MLP neurons of a small language model. Each row is named by its layer, matrix (down: output weights) and neuron, and shows model dimensions 0-191. Each number is 128 + 24 x the weight over its row's rms, rounded and kept within 0 to 255. Numbers have three digits each.
After each neuron's rows, "raises" lists the tokens whose logits its output raises most directly, leaving later layers aside.

L5.down376:144144097146108139141100178110157137092162128109124107110146149118130123163115143132140141134137127156122124130144122133140122120126191128166137133116129141122140151123069144157116105111119121123146144126124167109137109118149111106128135129138153103125142141095143144146094123138150119159119109113124143130099166105129163104111173103144118171105153109130146096146158118156144118144138128126120099107131180181131093127138106144106126098138151139113133153089095128127139084105109130146106124144125090125088116135109154165133116148151119171114144124115140113099166090168124123129
raises: "77", "79", "63", "76", "75"

L5.down550:127100147145136081090180108093136156132108112116096144162155147155112133133137079165142110150149175134115151115126105136094083138163139116165125151132092134116152089153071114100120114129164105163131111153088123142139125146138159108139134145114095138101114089139136118174116148143091127138129160129114103165096134084132172154102119129080133160108122086125144116184135136150134160116143129136117129122107171165121111120127132146107137091136165140101130114084119161175133151117094111100143139117154115096124164113155111142103109123145154130121073059174134164112169176121133117136
raises: "ian", " classical", " Greek", " Spanish", "eltic"

L5.down562:094117128174140120126108157101143159171160084144115133101139105090161109130123137144121179090172153118134125118132134128125157144123165102114109118098120114116173153104153074131121103062132130129088142118092157124131121158157146160134135115145096157130164094143117120098129111155107132141110147158128141151113125130074154143133131093120159108103108080087151126139166121128151131192111114134174148121137144098133138125178126153153136125133166117123137150167056130125084124163123137136141068137116111119140128136130180114122094128082067165131121145104113135126163122120119120174
raises: "ies", "ives", "ies in", "ies.", "ies,"

L5.down1048:126119120082116128116123118123125141139128119155139127094115146137181141115117131137117114145115156142129108117105133132162101099125127140105175146154145145124167129112157129101123123107110122152106103128167171111142134162166098088129140125129134109136105141128167130127116113141141147138117116086140145165146122119153120115143142088157151171143111154139140103093140115118143114109137142093138126123136081124133136149125108114171149156136100106103132114109100117115095141087116134135135151156086090145081134113127148131153127053101145142096135129125115160103149177171071110153
raises: "1", "–", "6", "3", "5"

L5.down1552:134095082143180146122125149092164147118126104096146141113123152124140128119106149137137118147123161081075169087118188141104145159117129127114144153120167121136067156131161144130133133134116110163128100125088110137136151147125140110123141143122143135087150118151053123094170142103122118122159178109131156153140142125107183116150114115130134158139133120132132133159121196108177134104126110137095148136153206113102145159147116142113093171142101141116107124131140113152118096088108130158125112200106120101119145143138179130159116095139128154169158121144121120130132089129135094115
raises: "es", "es of", "e", "es,", "es and"

L5.down484:121102144095103136131124145117115119096129109118152133117090113115141129099137101130137107121081156180133131155136169098130131163126094156113143142085145159124115135168132126127101118133124103138152118116052134156130128127106113126158160108130156114131132127141123124142122117103181136158161127124115099154178109144149136146143142160122116127095102113098146091109115111105093136137124100082089080139156129119118163154107131121151139131120159168120110128192149133150143117112148165134111125136172126133156159106131126133114121118142177122120099113132142163132085138114112109133
raises: " elections", " term", " general election", " may", " candidates"

L5.down223:130127120150180143129145102093134154140095149086129125099137176120146141142116117131196145135176165174132105156085134119152103127118119112155140120100109136141124127113135132139124114131132094106148147098145095133122114102146169108112120161115118096101096083129105157167138161127153143126102139115117178079119103148129116149131153174173132171101109093168119117092113184114120121091124130125092149106149103115115150166106123113134124160106150112147161091162136148153100120119104172159099102105144139118146103161176073145208127092143154117136115136100113131145080127171123115136
raises: " in the", " by the", " as the", " at the", " in K"

L5.down1258:153101099118091176155114129147126095149149169101117112088127118115140129137153111110118174130152143100103088098138135102156153131159190102121112128086086126120173159140100145152139102169110104123175161121103151114152153151129163105128115110136117096133119149130134119142119144126104151130131142131115080155158117137096117128114125171142140136139168114137092119139090147160090122123132128106136132106158091120077123160087126109105155121174157131131096099112120142148094104140155135124141153154123125110170117138128118146115137108137172085140111105143139128127141115100142125115
raises: "ing, and", "ing and", "ing on", "ing in ", "ing was"

L5.down2116:156116144152131083130121143142118125128118116112146114113113108109079172135146137102129102111129117118173106067125052127130149129123070127108130179100083149147122109129122157144103110141146137105126074119198135161114140159155131132135170111166129103146139086099121129090121170156106149159114111127136150124115134160082171111161144141124112120143125107121105100136154117141137128144134145160216142161153168121098123123127132117153138139136093129072133160140130090087141090124118103105150174120111075096098154091124133135167120122113133193144086107128122126135157151107147120132
raises: " \"a", " \"the", " its", " an un", " the t"

L5.down1670:129130153093139135134135140156185157090125115147076100134141137103119099167157143188152139143117133160112158167118102125129107141123087110170121170150156124103127095104084161146149135125126129160149126124110152120131187117110127124105125162153128143168174130138161141121169138067115123120113114145159148141088121166085110130101099117148118111147128133151131165149152132125137129155155102154075126166112235143116151175121109104098129127134119135102097148115141135106094086123107129121119142163130147117113117149149116156124106150133129138140131137107152120145141175142106126141
raises: "ion.", "ions", "ila", "ions.", "ion"

L5.down1690:152072156151172143159076157137126127136178142097105121153117137142140166114133178115115143078108162114152143107126123132162130106144141091142090087087120146088118113130141142095146097151138115107137104157124110104120117171141149165140142135158127129128129103106188113072149122156149130155113139138165129101114097122133114139194175127078151125130104143126104176154142151159094159117147182141110151157155216117092109152110116127145111144138134104091145124109109114118142120151147106126148086113089130098168129136162112114125157090131128119130103117126156114095092123164116127108
raises: " called the", "itchfork", " | Star |", " at The", "| AllMusic"